From a checkpoint of a small transformer trained on Wikipedia.
Size: 15 layers, vocabulary 8192.
Architecture: RMSNorm before each block, rotary positions, biases on query, key and value, untied embeddings, capped logits.
Training: a variant of Muon for these matrices, 782M tokens, 11936 steps.
MLP neurons of a small language model. Each row is named by its layer, matrix (down: output weights) and neuron, and shows model dimensions 0-169. Each number is 128 + 32 x the weight over its row's rms, rounded and kept within 0 to 255. Numbers have three digits each. A neuron's up and down rows have the sign that makes its largest values positive.
A block is one neuron, or neurons of one layer that tend to fire together. After each block is what it responds to, as a language model described it from the Wikipedia text at the highest values.

L5.down30:149085088076129048200103097099100137133118140097197158116155163166151156077098086161115102097144087187086139127127124139141138218110167149116147107163113129148146159067131098118103163178135152124200124119158109062139155137151164136114173140169168139069187106150139145141169117112120161115141197058105082152174159172126096168112064132140119068129136151141119145105130133144172108190087138131071136134103126100190097204099103154134103131155129086130201166077109101142164159153168142066126130145147118113091085099
L5.down272:176122122148115128142215129118152144101111165150138125181052105104055144133164187107094144150183080170160115089176169108138092122179099110072139123065146140121140156084177104103085107132159204093168089133148068196164096104082154125087187144113095156127147101110098114134112134196144111147127126133158124132113151152124161132091173113159077111072088167140143134192123093128105087190090211103100100055037136114159115088062124106142098086106123108119088081135122142108063121145133143087090161092147164167141063109
L5.down380:105141147141167124154163162097108089157102114122149069121151135219202105098154129076129101126126160183110102178110145127104128127137129095092142143066156188118109159162129115056162132148134096124112107166094107131119204141109126081138127141129111166178096119081107146148143102161101152161104157078074144166202095085089104178161157161067153117179178127063145179116168107161121175156125110144114151137158074127085136204166162132180130078118159104102120082181173117110080109148113140131127107141168124127141125133
L5.down393:155118106121107163092082127181094092154163115154115070052084148174150172154153122140100113184196169147104152154211094145121130129138127096159185097088034184122134155134056102139146219110122101049079109144155125132103099126118112102098075152154076092053096147131166181080142121193123118113173140125113138096124124147104159125175173126158107095128156108137080108120191149106130207110067096145123131132143114155177123078096126134169153130160148121148125110152076103134167117095104087088136139129168102132129157148
L5.down422:153130147164122152134133132101128103145186120141072112147134125060165108189139077092139132130157148142124118143109102135141141118168118113128142146145113156090116097129200178199171112128123136203153146159177070158131153126128153076166089144154129122116102164105100114148100057174163159164065155146110113196112109211151145129123192079101120131150137099151148092169135133075140138048090140125100120159067142156136081157123193152139119054137139149147060075158138106088160126139155144137103097154140179085171121112
L5.down912:129108166155123110155119101142150140108156097153117123164167114121169114158129082108078069112135186088123111152133088204096135093151145108114124135081065137157129140129134126107190151190161158137095066083152125086140117079133145150123095177176092132147082089091135122162188173177086108104115195132114111089096128139118139082171161084147096104147135134162136102129122180140091117092167133130087152042148124083056117157097145138134139089127095151115138157176127122166134185109139139123121112040106138166094138066
L5.down921:113102131123140129162135173149150105164163117089096091188171099136118161104142111113158145078149157108084120147168099128119097079107130034145109154101071163152111146132172148145113116057143076143116157152193105085142116170101174104099128059143165140148150128122084176136091146150160115164148158107108142110191099216147108131149134113161127101148144162152090148064128174128106080137120175095105112071101161178120156120106132108156135144149146153093135150160083065100111132116162137131103174136100112174125163116
L5.down934:097121130112163094161154184109132103109133167183191117154145167183148170127121176105148095156103074115074114130129103159072135133172170072065169113104125109049127146102100095188157128094138195125142198092102096092140168144119094130173114119125187135130109151084103108092123118042134072108110131097116214132163164151137133104151110101163088184172062103118112128117129170120119180149121157062113139111103143157101123146117098138091090111101084167159082115148157077130144131166090133127093150105115129091063177129
Mid-word piece fragments

L4.down72:070109106149052150153163085148059163132141185108139095011114042184164177115162152088101128160097167162099159136107142143151170180106105162114102131134102135113086118113148077148094111115149049141157091124153103122096126097133163117158092097135157137130145117192174197142147149114136170134128150124166092078080144089127133167102092100176147122168075087119127128150094069114179124128103140102166133122084142111131137144117157094129101151131138131172126052104115120127164134092155141132134124177141180103171104099
L4.down239:062123140119082147085128157164169083126130077126107155143173108160182151130161065083096147144143158092150155164134169136092161160099157129108167104088209130118130128114164120095124098147089126149188184126135096099154143123116121138113113108166131196166099079145159114126114083097113156163094140115101105162120102155169095160141056128186065137117097107147130179122073126097120127119098153148124144132084138078119099166132149089162175100096161164074150124129137106075126140175084177093155120161172148087145093142
L4.down908:098109169101132125152128166125100149084125092107101109147088164145125191092150140181086124128184227132119105068125125136173180090152177150062201153130119115138112126125099132181194153129109146103154155161156145106135103095075136099120155075191156132125155074137118090087114129196090171195143097111144093148115133164173166122054135129157063074169133109114144082166094071140129080100065130063121070170147160132137174132166110158144139163178132125131104173118168083104077196131128097104124135151149095112084116148
L4.down946:120147084112151088124069111138165105110093098076088171165183157118092141099150094117061132147097152154162144174150097109123186134137120170086163124056148098093055200155161141084131150181127202151157112151145099138113095092123186101183158154116045072095219175210135179135164060125146098134147168130145132090146106145169096195117147176083109115129188129097127103132096123102166094120128137116122094115085160182099110148141154150109129122086149115077138107074090113125066144147146160123101194118170123083128169136
Scored-column separators in tables

L5.down281:127130092161093175083079061098113158116134128125094137053149106133127095187114160165089141128190191129177205113139095060169116138105127119080131082173154115167118089131105140143127159136110094127138104157151077128132120130112079082107159111134156149103174115117080192152142145225069100144083126141139125163143127109091120123111177156139161106133204066169150122037158104113122081110139141118059120128145084129122148131167171130143089135108150116142116080120116129143113154113071141079174124178137142166138129152
L5.down360:111134107146162188131169106074143138121155187114107074065142104125148127156108174145154107139141158086125168068089164194192064130108125231139113086099161118144135124114132143110159107103095132112121149125089107157154077090193133109182131155056176144090141123123152160128107143096153083158119137158113109167112106117111185141144137144118163035083113099153097105173164187130114100194147103105114127138112208117173109174109117134100029135141135139107199189101130152114133088131110121104160067119089130118144119148
L5.down386:096148121081126101147192146132139104126093168142105162214109091121146145105093147111157171143090116127133135127084123128080132129073149162178127128121174121160128102140131156143131102112176169131122077130154114099137190116095127074131121139080138104135122146128159136139142129136127101114071144099153172143165097094126102140149188113116169074146106136074138124183134174080117134144174094099160121196110128184145143184073133124126130081098133110150109074140156163094138076111148149116109115112116142126109114118
L5.down458:091155134138097146107144153134122068107152087153144174217089117114156070060126125166145127070123138139136126109148091139077134123092111130128143121061110119149120102125136175169117167100078110115112101100161132128106131104124117119108099097115121087107170099175186127113114143105188129164177146075178129162137096102110176156159134094177202102076092121128112137130145169122093122070161148134171077066128167146113152101186141092158180160119176135134130112124125168106027101130185174158115047120161105115112119156
L5.down529:089093134115111115102129140124111094136169137123113170194119105061086086102111169129166148101101094161135080100123167144179185146143176155170154088133131109112144083128177111128238082135153185104150061143174122165142175162122110123109154117161119113150130133161144155169119118092104100146099114134183102119127136107095086154137194108085129204064107061189107155104140194124096097115178108135166130127194141162126163098152132051145145135120138169080120169102130139127096124123109130083160113119145129112106145171
L5.down715:023142078115131121119157117104169075118132164197132143119153129147088085117142082123103207146151095112091121090145117105155114105124145085112109095096076092112105049107107096113118106099143166136152085093150154113125118158128109092065144081132140113146143085079063179152113143111165124139130134146127111133124158148172140086151129117114106121160000125112098095144149136145150099108145085084108132126167158217136139132126125069113149170118111138147160097115104154115116107120071117121105181157093145084093136102
L5.down761:139100082099038158118167104112144163148103116118171158109089119107171109129165131113118130120106129118104119093121108139144141132160105179103078103134175075179116134128168125145110154059126107137123060129084180155172158088188120123111134143125088147157142158080123146070129144150159139128145094119144101093156160097160190192165150150109080131118101118153188045106164050206216136139092136208159134165156153171150147163042152084206147103185109091145105163140149136128141122168112145122157079088141047117126127136
L5.down995:119141115119192179081108182146158163176085120095160180084127121136170069085119157127140074155141178115044161166132176093191078121114120172134159168147107153209167085121078079128140148160121163083106095108139150108115158119161065119124135144151204097171127160175145071177142115146141155136070126179155127159113130095067101120157069164136105075161164138095177096111115104068146130135097131165145106156124074157125210107136099115135154161140141136114133120178091165122147155163153151142119160196168106093119113115
Date expression endings

L5.down108:138158108051202150103138070148191151128108105128131107049136125109162135128108187144122124154141172065088112150127134130134093113144116157099144178108100196089165114160138147134134119211112151143159158148087138092109143099101138081159132117123144098129118141068123147091106130111179105093144105119167106178088106090181159092136109120123092179131165137151108147148095169169129136170112061130138119130133137133165097141119146129072062048105128102126087095023164153155105159089142162136127155101144113147176152149
L5.down302:102155131169130122126156084166121188092163133111148105108094157062130074058160024127073122083108119167144138122123132114116069198139116169141168121144121059167137162123161158181109111143118112164104116109128133103137168078074177146199086130185093187186137067088129153119097116138131141072162135143156121102194178183114128138046169128099082128112119072113103129075087143138101131133112184124089099122085171161175113140112158171105122113105179148098180166120084073174130097097084140177117117067115101124179127084
L5.down376:140149137170112174088110141175124076104089124109151121183145064083095114126023080158136180168165120132176094067132091171154093156129216159079063117109121111184124128133097083105160121197104147113150087113159169120090071126167072148110082084096148113117160098102089105118102157137108129112173152156129127175163139138097142171109127119137114187067106146185190187129166119074164121122188166149121123103062168128136146155123168119085168127155111128103151186129154134199108193079105128135132121135140045154125114129
L5.down478:145159167158165148175107128183165149090097134150161121181162142153124101100081110102129169133175136103095099112073145150118211044115111069123144100150084087146086131085086090128166128192166232152160083108149140163140097097097102109132109120175157087136145154124102139135068154074129118135115135182140091091107120173136111121104149099117092188113150109131141117100123145136150089178151098142146146095117131194148095158088097116116120151104161188111120090111133163109091188085104109129136130139201093083147159092
L5.down778:104101150194107052146117115135105134102081124124123119101184134141156115132095160147062097097060129149168133167165142166135119130137121187163141140130148104141158076172151105095173175059212142136090112107101113159157169159166126160190140143144123100116113062102090164129209126145156093080126152137111131103057126135113116143060100137090179175113107146136173106135141120126164099133140118140146142139147080183154111144128141122086141110088083093146145160157141102110086127174154135082158058124114118177092137141
L5.down875:149103114196086176147146122106114117149092084083146185157190121149122133097089131117158184188110040120120135167138146146179193177172093118081107139115165126105154163093133126198135108123181121124121166081192086097177166133104147096127099127155162089135105089162181146141155176143108123124108077158177221119112150186117143076070139105109161144190111115145147104110095189082116145110123110081083117130139122128127177141137119150174091177127139061128161096119186080140113092130124133181140096131153095131131113108
L5.down927:122155067172139174106158062067141145105103179094107124184120097115100081071111122097117095106105117099080133136186081079101061109128112086200175087155094127177162168093089136126148159129140120136149199140177148157103116098046135081136103110125111089142086114113144107121098061082091174156130136189151126091154166080099121146083158090105122102129120122137113080168139142087165095106125091140140060104175125133160144172121099130173128145128106147121180129096142110108106105178120106091161133121137133062082112104
L5.down929:131134138167112106149126086121131105144217159117167148235145169086159136145144102073150094082096125094154162065085099135164165147129173081174179097095065113154094144108121132154097116088119105122109132128108106129148112096087171205138088088211108168146128170176179097171112147161159174101117178163110149109101129113106133155055195108093169170152120080093090133084064058127173141133124134163130146103131070147159168188141137130107105172113172146134113091102134085114096133135101092128125127108142089151139146098
Infinitive "to" after nouns

L6.down987:113107121184108172159153104116168086117097125164064144255115115123120141121098146085102127207120111134124175117103143095144158090084154126129114119110129145137178086109117146140140135127086140121099147124110158101075146095127190178174082148105118144110119183114212130132125088183167114149133110175172158144133143147129162123067086165120192132102147071050099165100165124066124068059132129197097138124133142112090126160128101148116147109108153119161126150179110088094114122064149139116115125136137106092107105190
L6.down1014:143124136109140147157147153141140109083110060131139082255103171159142136103118213181111138120101159150116121121140079112109161134115139139141131161106139117154135102110115134109137155115122150171111122115114168062090119090140156177107112180129109135114134096100090113115102093085129138107168148154105184143123110157071146156110148111078140137117147120126182101109172182096133165129183150132145096110124136091129121110118111146136162143107118122145143169135089133084159123089147159134119140129170191087130124176
Paragraph-end line breaks

L4.down162:150110136181129150159150128112174143155154145149079102233095136123157151132136188091146113173133133091133110117145128095149126114150088118163126077097105087135124114105127128059119131139154151103144087113147142108107124083145092131152086158118125097146119125138173142163139116115115170209146143131148170177121106074100193139099127136177153106119129136156097107141128131021165121100166156104142139100109174107211136141116102119176126175117093106114138111174088086118055161136111139140120124089184156152109143156
L4.down531:110120154168156145112175136119114092204159164135157145255104098103155107145081142201151123124108168169136091090151096166154132099156153209147100125067176115083159140128119111128106169107085133130177175103174143153109119092117177167110075194080133102129064157156189109176164110088138145127111115132185117148116137130091168141093140138151094123124114085082167122057155166058176132163190113120047139131080111150152102139138082159122133161112121138091134134095142126117137093123132178119095142178148104203063129133
L4.down627:138129157091190128166102102146177107124144147153051134199130134134154128133182133117097111141099122099103099117154099141109110087095074186177069105165071111099173129100149145127129142139089143144165100105162092132218104131121153112114163076148122190146129131118122134115168130069150134171125146074196152106099101079132140143172122148091144130102202142122108162135134138129140089162106105170139147097153122144170129180153154135152102126054164132112161104081126105113102116081120134162136078144139113129148149135
L4.down640:103147138159110156101154109145132092117124163129106154255189098107156115091167129116087194103114120102171163179108093087100138107172144133118072117181159135097141136155094079074174109119126143115145138153132129134130158096171109117138134139146118121173138153075151123143177156146131105103138137122115123103103124140129115159174183090120070100142148079126070125109111034182125192100104096060159101142133146132157108110124117128058132139090164090133125105152116057099112133173113116081077134088107161133175112128
Paragraph-ending line breaks

L4.down2:124129106130094137092141156147108199145135151191113160139158165099119090162078104143117154107127175122080062088120086160127138164134167080181096108064119101183120128138156135211116078140115152102126095096112136105115145124157156122184143120154090101117097152113104131112104142159155181113132167116210123088124092127140162073121119122162069137178124182117137151089120076097163135124101083140095137134124155176135192105128113144145150096129154105125157099111131152113227113108174168097097122102168118077089152113
L4.down370:128156157105096159190081100107085183151109112070086110190128183133107181149098124209153173122097116088133124193118130109090142129130146158148172116119114075126158151153096127141175108147121121140136080091176097071172153151143146060116099131135164088120092133143092121121151121119087178170102084171125120166138136116096170101189096116126100150138129156104125096142064149155144173061136096095119122125174094134136192119177122099108106109083128089104139109126200129149090117168092113104167115132111156110169152082
L4.down449:085102090120110133185141144148089113124087091164099153078156084180124136097129166084179115120122055056088102116184139159143100162167153156179102132104149094117183162123125123093140114090175132099128130108139102134078133105095096139154158152177145070093163182096171090164160205060086167161147118130134124152147099036127182117169104118121130206112078140107097074118108117123114160159136147104083131088121119089085098133112142105068127151123143185056120104099100156106185127100179116131219147124109122167189140051
L4.down659:078154117127086067157194159147170137089120171163091114208138166169150134168156113153123136087073148110135170183121153163127106117102137063122134097144162102067106063105083172140120120108155067130111055169144152055116089129120084103156116124166103102119065161064115176131122152140161073175153133169085189157178168137123189128157115141146105140110086135100173100100129181085104134123103196158091142131155145125177206104154138127121184125090076103127130141063096128174135142129132133161179125138096101105130113096
Time periods and dates

L6.down305:111137146158112126134138154128093138075092187122142129105111140146107141090145152092107116107104135105127183143120150184131060165110117172070133164078087106097155143113161131178148174121198095102142102055181177090116152121082093115110117143066143085093175162137150138151153162131125112130130139139152087159152173159142181119168109109160149122081082124113136108139175061126114054144130183100103126205128156143082067111078042166036117107127090165159130115085157139125071108134136181100142092125138142088161108078
L6.down501:091085127123139112104108185111164163096134182147120101131155156136145151068161161075088141099100123102078104116154142102163114107200203195114116039106095151119134154099147123098098051150139093128095162142154159171120133156093133089117127147144114102130122147091168141119119195121098114197119108115135048124146131142078163119158115113097104104136113123105146143110145120176163187106108109153086105113166101150166106116090083143158099168108148132123095116088105107146151125143188053164190155109106120098102059139
Units after numbers

L6.down258:191146111148185132122163124086069183102153120114161126139125182080125145144063132117109135162112064104146063125132132134114110155120134174137163073113073127113058152149150152152072140122129112099146134105175141117093121154116115088087183144148133156177148036077120198103126137153145129127172167124127111153128087149113172136064149164132157140072150150129101182124175166090167128188121135096143183114111158118110128143093176111141158088192128111183137154126057132131145148094137119115139110108109085143144158084
L6.down375:066136170148107156181089112119135120140124138117130115200092118089095121136069146083112084131102065117163117111096098152110125169143100138139138193161125113104186103129121142142185166091174096089110169104123107139144150164146131160104129139205122143113164154118080140097101106153106108143165156111162114101143149146101140114086154137143083131121147169067123125132204109121113178150141204133119182153098144151123092159086112052161165143137153082141126123138126121186105153120133136135099146103054115134086155072
Purpose-linking prepositions

L5.down13:093147135125116149133159106131134131126131105174064081255146109179123097119118178183095122136082107136121140124128102112113148154101152131131124153136142130088153103132138115150131140157124111138136123097113154113104125087135167156094103169140110145125113077117123131134126088123136119156130128139079171148110113131100152139112128121113163127120149129083157094119186142127140133137189122122114132114097140099165127092133130115110159120108142133125157150092107098140135095119189158103129143143206151091122148162
L5.down16:133148168117123121131106190145121157125153063045148153112129093139129082144117112079123125155118143221156130153125122140144177126094121145111097084118116180111179122118113152106075121141133105089129148101170132178058103127113126166127103135074150077090149167128142127172120136149167164149098136207125118119131128164065185157140087105106123126196167129151136091096153141119163105171152149110092075114150147129135107159173153136107187147074122179131145136139104118172103137130139158188137110079115133158163102164
L5.down33:136127149144182106139138108155108137083096144075184111255151127127195119151133111155102118102119151189121127132136141142115178111152108147154096151108197138168147135113064115116108143096124158105144091125113111112062118103109180160123068138057163169162097110088091125118161107106141179140128129072133181150127118134115192129125116144176115154134144116122134164128124194100188068126144123141112094121097118106167138094158090145106095204106117099125173126136127118095184110088157085160093173085112130126118124123
L5.down269:151089114158142150088096137114090129074158119133135142122106102197161087173147146149142174074165135085126139093058099113174084093151147146106095140072150087110125088120095175068167133140150109107179125106127184150111114122133138136100125116133093142182117141086106081146121040135181109193093116185125159099085126122194166134149160177129128136142123162116164074151120113121118145144119152121107144125172116169186102094115089171110137164144051111169132125115095149095080103080130180098078179122124108142138167183
L5.down385:116153168139156138123085111144159158101125136075078130255091098159091131125130115139178091175143071147142167153118182145159159129086120115136122076129157100115129120103143138130182092165095142147151131133140133105116178144112127165166138168127124179154140130180148111130104155129148088093131156107155106083140119160147117101149164182160125082138105136074098159123132087080147113148111163112115159142107156118088123133161138106147134136096186098206096098126143129133059145131123144112127143121125152102139098112
L5.down552:089122166118154075162164159131148093061137194171132130255081141112116143084118128163123128122102202115112121141097111070124126091157085097093156153094070179138076064121173134148140146134106142124165077089106106091082148133141092126148094128107104147169091133138123103121134104116116179131172104098168143132137140115118138147091157122133100106168091155139136113143182117124110100148097112120174078136110086086140153181130058131096153076134053127065115127112095147133141152164109178138105169078143113144126124106
L5.down690:139097173164172188167183135144109100130180124197130106255145133090123110097100175082150181180142146124133129141129121108133141108163064153161125101146105099179095161099089157117118169083168154130131139103042145113116113119168109103176124117131102136141161134071080102037121113136177141080163069118086127166145139142121103182108092146099101141063165135192148074111158066162117170137078094143130130152150118064110128199157114144112130150050162166141184112134100099109162136140118128133164131134108167068125160103
L5.down769:098145146161204164152110200139117145140094078130121149194118117160116148113124162123125080165092181106128131174145153144159150158158142127089085124121186135126153088124102122186152059168140113120122095166133168103138132160160163167143117167066102088099150133159097129142166133149076092126133108174131112100143107174143157141133104123177163136078062104163130159088157116115114151163122112169160112140110196088180095039090127110185094116094116187129082143136126192102138119169159102121197161127138098152119171144
Paragraph-ending line breaks

L4.down434:158140108158120108162109112139126115152144145125125089155140107166125093071119133103162126087150073091190139137115083126162145170107146103112171072072170135178107090114166085102154171170168171101125136088140148154116177132178105109154087099117115128147140142150190153090105087188206078132116162145160154099076087118078142087138121105084155154125086119107097099140147100122148063136054089156126145112098133193123059107120139141143165107124153129106091187135141077146083124095124112076116148128116077119193146112
L4.down633:157161125201102115121153090123150172127109117084170123150158170086122136185106136127112142172109084111132136211107094172082119168144051143100134112097086058181117153087189135071084162116074095081127176132137163116124160080161120100156140094138141064119145168167125106139098117126160093162150123162156089118161150065132098160053081098106108161078135125114193111138132134169139144065108166105074145102099119069172148112140156154200138085172141106132140100087165142093144089159153165153176092109073073103159138138
L4.down801:180097150148140108153144124132083121177152174059158119047136131128102153131162106156146130100114094102141139145130147210118107114120114099165176143155080091164177109096116125099148155165087096123109119173126126143128096073172106186088114124188158141193115092104132115070141142079074183130142131190130155055152110093093101118113147151084121092174080130085142060142136134128090095130158136135140168073132164130171079163114159113192092104168158132119095107137188094112159153185029125148131131134135081141133147164
L4.down945:089142102137103119114148151106127095135133123173113161255140075116078135109095119155109213107198112152092145125087173091120145108121138171093144099116142155098172120135156133088051165107131087086167121117093117142137168154084126186157143093134115141086136065129149131142131008139136130074073134099094105124103142116181079161101125150167145152120115087126136093159127114150174158148160137140129179140162128132111190122113141166129102101107091165107117230120159183149125132146125022120159106074143054090159096119
Infinitive "to" after passives